From a checkpoint of a small transformer trained on Wikipedia: 8 layers.
MLP neurons of a small language model. Each row is named by its layer, matrix (gate and up: input weights) and neuron, and shows model dimensions 426-521. Each number is 500 + 40 x the weight over its row's rms, rounded and kept within 0 to 999. Numbers have three digits each. A neuron's up and down rows have the sign that makes its largest values positive.
A block is one neuron, or neurons of one layer that tend to fire together. After each block is what it responds to, as a language model described it from the Wikipedia text at the highest values.

L3.gate104:510484563577511517571568455506516470488481455497454490504492559471478467496495524526544500508585490526508502532518496462462400481447431527512553536490461436500497415487541532478473513462522499453472552480552419547532453566505519516460501519484507529440514395499453461483493428518514542460
L3.up104:491530589552492461569449470486529578517511471485474467558422463523470407427490478529526492525548474537512459634475535465527443484407467523495524498474487554482500449459465501459521440533424527550552523539463552537446432497560497589489524494572542505530507475511474517535516479568533522424
L3.gate429:438503484530466505549412540405422505482492480453413531502510421488504466470603513479487484494517522509519511427478513517483470484495518501491520502505486473543444504522557581479487484500513536518449538387509435500493514499511513502493577510462551484456546512510497453480441600503550454469
L3.up429:485485505457427573524476571434523496461511507422529543484521478416517510513467455519490468500593500505453487515492549590449525490498524533531531461483508594458495566518543511494495407505479526538508471550534464476540534486425606439543482506387522556561491521606644499482477466506518450471
L3.gate513:463551556469473505537574522517523523440484384489558528537476498552565504452510489556533442479522524431527462493543596513485535599516531558456465495522506574433496430541502490490490540535492479552483547492521504452528551499427553556534487481441495491527452531511490511523526544540493547476
L3.up513:450471506486540470493484443520554478445511496419508505500527546546476457516529486542522512484528488519486529493520519374462503492538494495495492438420563405499456502515542476469469493458511453533530462485498486452487458468499473471554525454492483507452506437505415470550554504450477551555
L3.gate929:466514459474477494477559437487432523561498468514499422548512446478517470515467438464476466456512554493444545560533527517524496475489554464525529495550510545543456415468513528447482450509466473513508553471466526507483511533581612561553465459521480519424459402528412473551530479496427479515
L3.up929:495558430506456515447447393468546507455453521480442531554575575462517484491489477501499438511466531440533443367544504527469545492456476488511498569510470495457509439471528599518468559481468511472515498447518505485512579524481536443498513601433483486531497484515431460502532613519551500474
L3.gate933:456452482479489487474541516493521546492490526432485528516421543491503482493571523408471489514492488482449537477454490440420544502532512516496552456483458530533467443550447536531465544484551467551461529450526457479528441459435514544483496500542487505539532515532521563423474438476475505480
L3.up933:589461554532439489467514481398484479486451424512483454543452503515507480448478450522440477547528497407525514563451571465527495496457452473436456557509466551525480552478557531520444461545480557421461508519502574434553473526465610553547461474544435466493446450576524517562493534451585555579
L3.gate944:464446480470524465485426466439534491578469577555492514480451464412517513493553562511498431534544483538453487469556494452381512436562544485573505490486514442454509483461470488467501458543477464506536479488516452541493484523561479558557559488517527436534522434570457560508505583504533487501
L3.up944:443498501398477466517485500602507514520423523469524440513526466478498549474509488525566500537454494500487492487563509553458501563504503559546586490499494497470509555498507503535527488486523457432480483483549512458469522401491485593530458479494536535524437486516509524479504518548503495487
L3.gate1328:449497582520505509512481478487410455567566470522495454561432512401509433461473499536453520520464457485490488499517464454491497482506538498452530479443513493460558457503517459508449461484444484496477539439461537477476509452460518522507503514502497481407509453431500479540502512509556547558
L3.up1328:485469428575483490454551419590435569523481483517454513501603566487479422473430533514475449495542474526516498550534481516455530534475428468517429563452466551488506427510516483514556546487426473468534542444566479548455461468558509513532490497476501447499451520569537558487519515555447530491
L3.gate1390:485536522502489523420541464471517498442509448601484511464379520502473499457437380423496478441536452442481497482544533482480448485510521503450516471532472481510492444511451525520496520463453518450444577486467489477481525549461526445469414490501480505427511579487502561536451569484564568545
L3.up1390:507535489495480548444541448507522493442492490489527364537577559474477485477475556504534554556467526475513526474488486509516491468549474511527509545472480594556580485470499418512477496625460495464467465503457524469481449538508538522508488536549516472500527507561523536454520483465471474466
Pronouns and "other/such" determiners. Subject pronouns opening a clause, mostly "He" after a full stop in biographies, plus "other" and "such" after "and" in lists, such as "and other races".

L4.gate598:473528497487477460498528426431513522480456528512487484508481493498507462521476420459488516588494489533479514428494516561458461570538489522477485482542522513510512430488491532505525503525541444491472482483500479557467428512520450541637527465544452584489529544551539435504502569472539478430
L4.up598:558548472534409515431547465494466554441529420532540430511539485501496495545485477504444510529567529508506529489502493431486511489587405522520521508460456510531447482513494460500498523528505468452485545569501573512509549576486492414505482520506435492564468573489542549489514462496466539497
Clause subject after a comma. Subject pronouns (they, he, you, I) that open a main or embedded clause after a comma, that, or an introductory phrase, e.g. "At the time of their founding, they".

L2.gate75:524433512552474532492473529433485508495492498490461492543510436505492497459494477516555459503515483494465431514454512488446504540537483525520449481470435473485528506486479476486463496522572550498562499457484538514491476444448539495445471463530556514449427455525471525450482484505563515571
L2.up75:487443530480492443580508483494467533436478502523454516439591542443503433495535581531508524476542555548481537526486474514473450605553529499491497466527551514479505506445448472559423446505523519498472550536420542408436511471536454453503558508490494547473485602601483471473524523509474514510
L2.gate234:510570499490516505498542477522547535500510527601503442475544423547514472449439494470601484540472592489491459458519490438386539524462456545580504475512470546455519520495460489461503465518469492528481545502437490408454491562579503555485472503512423495509535489466555470533468497514497548532
L2.up234:429435489478537501492494547529615483555512532581473565547530486509537521557530494516528501483443447504403531518521473488527498486465506468500544460523536396533522494504473520501539457477476469503594489493488459561562504485568504482500454555544504488536554462432431520504415484525475494454
L2.gate275:493465511527511452479606471572532494553449521523497585499514423506463456504534554445514491537563431504469521544524450529508514490503465478608492563525555491477520442490579484477513459481529467443568545482508516525469459570500569487510565540463417459452479531530502527475486461476530478499
L2.up275:461486543481518512501546476539421540518448475546556486428494485502512455572457568519504447441486494538425471518552501530521477483438533617493455487520546491488521469504403550446507463494469496512479528494464531506505530554534481498510564545466461481501512514481414488431525591482499495475
L2.gate410:545584537449486508547541545444512538547469556494547413529451460461524473532515496527472500468429486474504446612499462487543437493493462540455571547476495509507503513496497399459437465541532510496543541480502488465534479444567523501500452447464475590529474446480570509469491457531509466478
L2.up410:467570489518566508541502423525539567525508549482501552537455491473531573506505510441509469481505493437477488575546523531496418571472516476486484510545506485436465530498447558436517483477522488468549460444571454490595527452570495501544525450462503459554498426593599556490452522524480489506
L2.gate577:497557483544563459446531485503505441491580494454574480421502479544506536456512439523510494501483461450519481563476488525481435496491468512434566500426506484517546550529433442421477535528432503502505529497536476486510452483522420468479528489526599527473529563516543517574518514567531617468
L2.up577:526520478556526513438514479501479541475466534555513487537532513472473507473501506490499554458527453441459453531555502569457496478477459570422511423498499477504522523472518552485460528456450517504537477471548537490558491463484484553500527521543513530576509485429499534605436459571493463498
L2.gate1143:466466502501520452525508502476481481517419535419551518481549564481510433571570520449567540480534448484388568499568482512522508423459586501454462553497510469567471512456561486505514470540469452408459520500489525474507504498490500460515526516450550551483410447521485472510525434465413571505
L2.up1143:469453502485542439520406541434497486439535459524512577456442503510475431427452530500587524505587438373540469501526444481427421499511498501430527557507484574488480469486515488492522514503457477532453500441513468499492474486458544479546518472476499541465520501557555492542530510496516523508
L2.gate1715:486453546433479498533516473468431493503528498526543574521458537518491478515517479498473501544536457505586474560516527563517450504479490569567510508508511622446427460509541485441551531523526526491398594495489419492524484527531516493370517494429535517513482471475448460567536508529538564579
L2.up1715:542480518474456521520554491466526551533396536608486596389503438509535485545539515456520517573573459521461501494490475549504534502556455513464440557539554528543523462468527509548553541490527541457432514473531459553452419508479554438522486524499504509522597492496489518502497505433452557449
L2.gate1717:511517523447515442490565612479530484468473444477486564468483525465500484482493527449505628511524399444494459517543441510512491419417489518554541502466543457494485515450559520489497454476434459499525535472472545542483622503444410485506511471508513514502494478468546542532473511591543494455
L2.up1717:456453459490591478499524534569533491472504479503454542465546511573535524570550475525462482477464476444571531491434508474425529547436516430440540523527600490460582510424458529442504572472508584422520515540498508569499448459478503539515533514488481462509520531507508514472545573495572507466
En dash connectors. En dashes joining two items, mostly year and score ranges (1988–89, 1–0) and paired names (Arab–Israeli, student–teacher), often in tables.

L3.gate214:462446537512553463512557447530556459497541503470495461453499531482518478489505491553485473487513499549431547554466492527495516494458546543514547522507521459522572545467505496567486490483526530513492541568475502401453484450499461513541540506460490559563528478562504550535507514455512564462
L3.up214:509477522505490537468505555503470434466538464509530489511487504467471490415488482501525545480475526451470458503547490455497503501475509499479511502538495489442497501514535545501484466517550570449524552522493509482489504557524487505498400526488468509464471491488498516522490401533479484538
L3.gate295:510515451462576547534428448551467493475508447542496518449494546507551567498517515538451553436483517511518520467528454496467467534457543451467552544471478495442510487504495529502436479486521493497466503502474450454551512550404453515503401508530435485520508542413489598466525584511536480563
L3.up295:513484520518516476535446472537486530531519457515502469493533493459509492503522479451550501496495541521503494502499498440541480473467573527559533512449508526528465539508490461446446516508556481455398549508482500524502544509532532534533467463520490482501492539571489483549447436501520478509
L3.gate596:483485524451490515472550506516429521460475524498516563545405531553541487517557557503437487587522534493497481424510474565476521470523557534474536486452443492575509486487527477493531502490504598443494503524517583504427515470476507489460475506511524565468462485429503465481540467486412498431
L3.up596:440454544518483482433515501472466499463496478523466585522490554503504455514591521518423526552542542563532562515524447486471518418520486508445471550483439478570490471495565504483545483463536435482497546507516580541480514496447507448462454497520520528551545487468520561468498442552502522449
L3.gate784:480471490462559520493524486468428494514557473531525518469510492531473473547471490443504483502446463456556542613527471544422522566551453506509403460547551433495538544504479430527469484508448575489481543439444431449559537495471513476482492494497482501501482485570493533633535572469437574533
L3.up784:501542494543563467506521435543499545551462479490501561549543531506450418479524489468595532519571470511547504451541460438500401480471507479483476499479495533491506523470501532467464475584474515512556491490484523452540444520507567501467582436540516551445522486477480493568477540539463562525
L3.gate1115:487504428437488477501602460516449521493540526497481531459534537529461520535498521455454509483475487449484486485491492521530445553457421462497512528435549415521563486435560542488494537473514498534513491426534434421510464436487486474521532509525530546535553407491478529557490587460565562466
L3.up1115:483512503506514504454531498522524459478477510506563499430454526566499493488518456501513514532569472463460545476576512534468483486403394522500535518493531449515569485489491496564484531477501549518521459447535521442495504469419511468575527447556502517535531516500538554524476538454552545389
L3.gate1376:492505503541513510460542520520460543455507517513468537527445540522528453465531498552508538519511436473487480533470496538465499483516527444441489569494482441435463556457474511462485492491455508493507504398576469426498492484464544513550535537450458496463503557517512468518595509513525507546
L3.up1376:441509461493528555463493511551489488557458484533486562410505591457490490503485476528467511469567466467537519510517469489483466515407503486526501528504485524530545475494495462474532498521484530500535565479462477504436516468521487469570468480500480457487506470498548591511467547501550471412
L3.gate1671:467477459432503491556544442554505501558487524539521481466506481500472517459455514476493556530584532543563570461538485566524509468498496483552495501479465462470521445456553428505423487475488541524500504619437468527494479440461513475485526504555529500548521487449537558560493487518440535473
L3.up1671:505567537462466560552482442501494482500539506509500535505504526528455494455520500525454560526540459525517522490458532565501493506545492475521507513439510542459464547517567540485494416482508502545540464544507444520521532392498571395490489482479497559469558517499453549560548494486577493419
L3.gate1709:542439472460464455523500494619478508586521529516471550494454493499502489518408474509470531490518435526551531520529531514537468501483505528519553539519498570525485450487482463496580471507482484496555507499481449467487450519545510515508499494504450511500545468528566547484500586505505509491
L3.up1709:511480557474518472463559455487570473503505473552465471548495501522490499452464500458507482527570413455494459554471549582477511506489482576491517484509474566532480476479463577450457416500346461523513471504512501474494425488482515564527504510488527438449423539463488531466571604509594482525
Joining punctuation between items. Separators joining two items: slashes, dashes and hyphens inside compounds or ranges, and table pipes, as in undersides/bellies, Europe–Asia, 1854–1897.

L2.gate8:458442519564485543535478570459576425547501458533469519500494478456558477551570452485528501471477479551470499478536538579494489509565478506544479544499431563535511548492476518551372439514476488506508489450552551502477464558486507521559456465528475440497465479538525529419494480444552539517
L2.up8:426445467536496522502469513477566443502517471516519554493458493468536509521483430444562468539457468557471509508474509503516508559522463485537488489595536535516469495529483551512463456425410475539476502515479538523521497490517522546466498480612471448461457488579529557535581526482474559554
L2.gate40:555555572463499498503524556575504467504467461504514451481487509548530555463567590402565562529600535476531490461498525522558452502545518477422521516439470534463504521464501505482507500585479426506587531475466493455507550449477487582536492430539509485441472490512498578479592523458498492494
L2.up40:496518576523530550449525510487495468454444468560499532489533481532491490498496517547507499554528548461537466470488502560478459480561443428509447518481489493467484513509553438587435533474482471490477430455528519557533567473516470478488502461468467466450496523596518516465500494474433533529
L2.gate823:512524448544489573503537494513496479492456555515465536597486439486487488530538532491473492516524412465501496481502522562505475431578445560513518503477486390421463515424561463447477447555497597489520515427530516529504534454478559467500519549560488500516482504511461517470465519525546508521
L2.up823:487499529523483547476486517473448474476510528520533505503502514557480499489550497522462442465522537516447412533442526531508461451495471543460518494468481554458445531491495483408414549490488544459475465417526545525475623523398471444525554501509511505466540499470484495548476444486555547499
L2.gate1142:527544514484502485545504457470507519544510520510487533550465512486535460533499509554419474436545483519476472549498477461479557524516491514484486464530465507471476517499558546509504493511478400573481519486435549495481462442515494522541489484481477456545440462504509598528507474515517465462
L2.up1142:519515504544461472516516500463508499483494502474519493527521576507508508545494476495425554501517548438462533424532512475455534491521500447502414534515539530574465522486539574507448592481413586434503521537461455531505505492461503504545559470551502477457556527532418468514508460562467509461
L2.gate1223:458529511558515536381598535488540532439412491535465540520527506531500524503534518461467524483565462426427483538498532513474494437597479480425573480568552528451519458449452508551555489494509555473558519516510429492508463527450546476538511521536493478453507441524527494480472455479527540530
L2.up1223:484532479539555473465529491479483457510505522479463535519459528485487510524540390500536472478539449502485500525576564525462577485493540429487505513572558523449459437522496422503443553450482534564509543516487520437543503513486508469525526455537542525426482500556433558463484397466460527526
L2.gate1273:443473491539509546505537393506521462548477520494539465509426548511464462431562459465471531538498498524604491484468542468503569482530564507494549463539506515554542516480488485407471495510463547533572565485458457459530455589512574548513490537498522499533482444516476515410491518532558488510
L2.up1273:432486484458512505516527529490496503486474508524495512481497553518536480519482500525479497566525508487510548529536556553478493449474567501428507483495509563465476590509539542442464573491488510513513472466529476563482488476494507521517477553472482472517539534502493488544503503486448511441
L2.gate1525:510550569550490480553454394434490527486449516482453534580434495474470519421458439557481525428536483586571431434535556473527511507470510563499537501523510443451456526462497466399500480435433559489522513372502481426535467491497503515572482506573507534484472488520524560437476490533542537587
L2.up1525:524533521601477507486519514477537484527538485491453503553472508449500500467510507503416486515501491539478498471551513455523529540452482537438508509484527539508455501530496508474599595515479522491540511465529579445530488444526546541509491589538419557449563529551586495468522440478493440486
L2.gate1604:542437501544458509432496592555496503518520496484477530496462551481487463468513398458553518447535475527587517529474579468465560495540486506447536521492462528512488535519446447462504492481472515460561476455476514475477560539484493562604493454559546474493577523556522497422448540532496530533
L2.up1604:426522574574449573476549479467459390495446501479565508524496521485518535477470469457592462493521522492504437527505515438469520473519495524514439496465471515476514443489499528489541477435407497427473564524418538439478488510450495522479462544516551497524522494509523425519459520536472505541
Subject personal pronouns. Third-person subject pronouns (he, she, they, it) opening a clause after a period, comma or conjunction, e.g. "She lost", "he served"; also "he" spellings inside names like Heisenberg.

L3.gate239:524540474482402552462525573583494534489515462504538475502513461553501516502454457571452543517542396467454542510490541490456495478471480533497570511466415573511424469487494417531456392458497588501510527479473549551479520479499476488523560461548454515513618473558504521483499499491449538556
L3.up239:556428561487462482484489456498556491465446495576454525472528482516509513488551484488507488497533537503466468436420495496427439513472564518502502473485537533528419547523518493551432514499568565492487523459516489520571524529474483399518502584479469477441553580540569416508419433468481510514
L3.gate542:516499545499568544528492488516539537511457510601443440486485465502512460456490573536528454609520565408521506457472503492430451492461527482449444488490478460475528586476491517582495480519464503451520581445536474479524477523434506506523489473470493508505455543482515524521515496513550523508
L3.up542:567478412440488534542578486528530467549491516578473517493485475379494492466511497460385460494472452444491545449518509460484492520498495475504503452440494458542523523502548526573441485438463506482512516457488553553537528499443475613534518468405478558502477509554423456500449502493486490464
L3.gate616:487442553537490607462525491528436537498466446512475502503475442480464376510578562448540466502498520490587469519441513570512491488465510488579484437514398517481481539478497495432563513448502489507509539536431535501481539518540586526465500514542504437543456406498504564453507484507499480402
L3.up616:482472479525500544444599520468552477458479492505476531527437456533525501514454528430541513522435512447524502491470508527506540561441555566467466488523526520460552553484514527518585488445537518523455546477428465522473501488507487492525490476588481495507489484550611538503590430489454444531
L3.gate789:570551529491489504501503432574460470526458481525472466547539451492544450384513463530470469563569462533536546445533542519508522418463463591466487473495493507478490475480523580449480489504492540532552512467552502478473425548440515510564513490463519503429535514533516499462535486504495448503
L3.up789:536484476539514554464530535602480423538507436484527476470547538514538487442454550514569474487505510447538478507473519530500533542455505618496519455465503539523505501534472473535480524504488457552522517492536466509478474563465429460521486521518498540483503490469464508520593497502523490532
L3.gate1066:507497558474504566541465564554475470450529535493565517531552438515523461502494546564451542447522509488571582467459517502494495458496520471513535539515477442513480509494599406510538432464517516494574601540435480485489554476521561482528536509463439476550501473535566643518481471463515544538
L3.up1066:594516518481511547463496548457489486467561478557473528498487520565538489516505565611435511414515573533495478496506455523531496467506519522538527482551529498528553483521552509484421500475523463424475505438493494528495537518540562528525460503524477488474437449541483453471471511510505529581
L3.gate1073:576539461469481557482549546441508524492504513507441528532448458469511502513457548472443463460538538516499531582460550492549513387510467513555447481450511507505504465451486518509492552512522459475454459471526499452506445538475570476488540487503495481501493457461513491506463599512475583460
L3.up1073:493512485533556478478503549470453468468524519480509517501458504477533500441469457499463503535594500427552474545426587454435496514461474501524485509516501469436538474473465476512495484445466465553550559426515441478509447593512578465478509556543486526538493391507463504558510505459514524489
L3.gate1133:486538424480527546463495528494507529506441560495520521575522445496580487466488511433537471445480373513500494528526554555551459469487476511496512513516411481480531485491471519468478438473487442566476507463501516469485497501432560513475467434557512483510451504474496486467475557484472499575
L3.up1133:524600543503562563500484491550548516469492547426420490527524393513495502460539573500572530484507485532516499496502500478550483463560413543513514496476490503481545565497515580488525476496542529478538555551518540448472486484461494508420490510529542517544496560463496535443510524535502548446
L3.gate1519:524547459484513497502534542547428485486510465518453516433542540537516510510549543513478473505490482491490539492555629484462480483448567402458566541536495469533469573500496458476520516536481449456594499508462494415436530476521550493601526519499453439532478519538517583470514534505579512583
L3.up1519:477560447535449549474458526523556485465466618417533498476525492486491485483521523478477407528599457525461467486479477509551520447478496521449436489510504564549486500516531572508408514496428487491491470478533436551541469497486464522471500483432572516501526483521550577502427506474515470528
Object pronouns after verbs. Object pronouns, mostly him and them, right after a transitive verb or preposition in narratives, e.g. waived him, frees them, pushed him.

L4.gate1137:498444470505533529511499542561581525528532469518460552597472480507501479596514523494514517598603452529474564479498489441431502475570462455468533531425514452475531386537506478500527460507514501492492454407530522506543473466442451481568537482417469580519537522494512545495483506477443532540
L4.up1137:542482520500502525527572540498518472496475509558526431405488485486471489457484562523437490412523548519589494482502508576515566473505461566430468524496482536453563573446503496462474479473481468536510488464527474468409544486502525482477501581561549478586502495496476496525560572429547500563
Compound-word joins, year-range dashes. Hyphen-joined pieces starting a compound's second half (well-crystallized, border-crossing, high-burden), mid-word splits like Und-isc, and en dashes in year ranges (1986–1987).

L2.gate524:540537484476501517459510523529506429512457434626424511479396583469499431489439521487542433572580489496487521500461493497502496500467544528509546549496500495536474567506488471623515521440474500456447579391505520542492480484476521534567518480485501500513478541516518482463448555521481492534
L2.up524:516518548565504581518527454491448566459500458496492498468493483537491472566447447452464521476522567532442499444497537510497472535509497505468464541467472465552484533491533504554488479519522504483478555534451513446506464482471537558476476575494461541502555489536527453511523491489517502476
L2.gate572:544464507568492518494517506531469508482499513492421511542528480518509486520530497533493526471497469528510529437513539525474443493568539505509415498476475448535500555469491473487421469491454525407461436428512472575504500513507476579477491475519495475531401505557467423429479523492499473516
L2.up572:548444517491551537569457521470432488551569463456461523482489487597561555558490461512484457450465538494435502534485438462582532505505483535432534542564476573473495596471455502515524491501498450506478509495489504418441479490434453456528442394543467413524553548503523555529519553502476504514
L2.gate961:531492517499460534469564491521483434514493430486487457503437420502471519448454454478536545520500462551546540565534469528517398387545445519470502472464448443553544488518499505513470486442534419490421479418513439457517456516421484542591493439494502412468521519477561497463455520502506551505
L2.up961:522505503458446556553481504561545432518465463481484466540370545505519542414523534515491464439520472482541528492521506465494497462502453506449502487489448471570528463496461490522497476545466526469514508571500522433452470470473529533494506436515508424468454523504523496507403550509544501487
L2.gate1006:518505486563471457470492460523550490474463590526519520544513488528533484502469522454473510480537521466499556475519441474479531474552530523507521508542481486524502527475519526542530494506458503421461534512473487543559454549496453489465482532536486558520443478448487523544476566505544524453
L2.up1006:467498522525511538533593617560540434535548488434521515542516432560507549452489524526539516544441486518437424497496512490552461512523519531459582489550538453495450505508534476481481467486522523502559560567497474445495489432507562450490555493508506437505557483522471499534549452479511454583
L2.gate1018:569517514548511451502537498480480489480523514474450528515525508466490460470464446412540491458537515468548533519470493540484540466509535523490453537502441416451483550449433446478449438465534445394488555431504527508465475537526476508483508492590543535483411492527449533477506505503498491537
L2.up1018:460440522480443525407467482461483428447550469563525522414483564524463462511450556506506520515471501449478548456512506493479482504449499514468540458468500462487484435532461499528432536520452547577484478503545475469599444565538526491514501552547487517488543423561506488507463472471489438479
L2.gate1024:513548504484522558501497456567476403559558442455516525512509567501478507486482514485548499484565505506443498492498422472495459449410525488429500498466512505430479506491546464515478469538448453438532445502501549598517495535507460496503517514512536511458463473458495540422536501512460572523
L2.up1024:380507475476495543484608445540448464486494541547535473484499493500493518527410512537453520507494539523463494512531487500474517503607463529551504642516530504490448436512540437510507518441511475465493481492511466533489487557500560479587529516497404457473481517475569528517433521471507499526
L2.gate1082:556522485517470535476413499559470485496481473454504536514525470452505478443546524483470477501512422479521452497587535497539461532474554468428546506542469491454469535491513490532452518475422487452419524485460480448563527443525546492571498487510531469485458498455443536463473486501523535500
L2.up1082:446512489547416461466471455499485552489433485488475568461454490540509473506438507523497391469520525499427470477488496504477524535410521477492511429471520536494459518482527460486488477470458486558490546558532492491433493508513549444593521493530433489488469514484545480487467483482509511475
L2.gate1446:537450512442605529480473597573493485447456573501475557526636497531505447530453479495464514527441462531439522489465574549437462474511503398541498426524462534497496511458495485496482484530456552525482455435496490569444532480513491514556627487560535556537516505543406518463474526515479491480
L2.up1446:499479381491461487475492569493471463470494483524435526453430519519473464598479519530491566406448496502540536446453517481556514582520521499512568514464473494537480507481485528536492481472450584440469504430482503513418558499548498532503459411546489498509454490520538456432466526551465480515
Object pronoun after verb. Personal pronouns (him, her, his, them) right after a transitive verb, often before a second object or "to", as in giving him a job, wanted him to.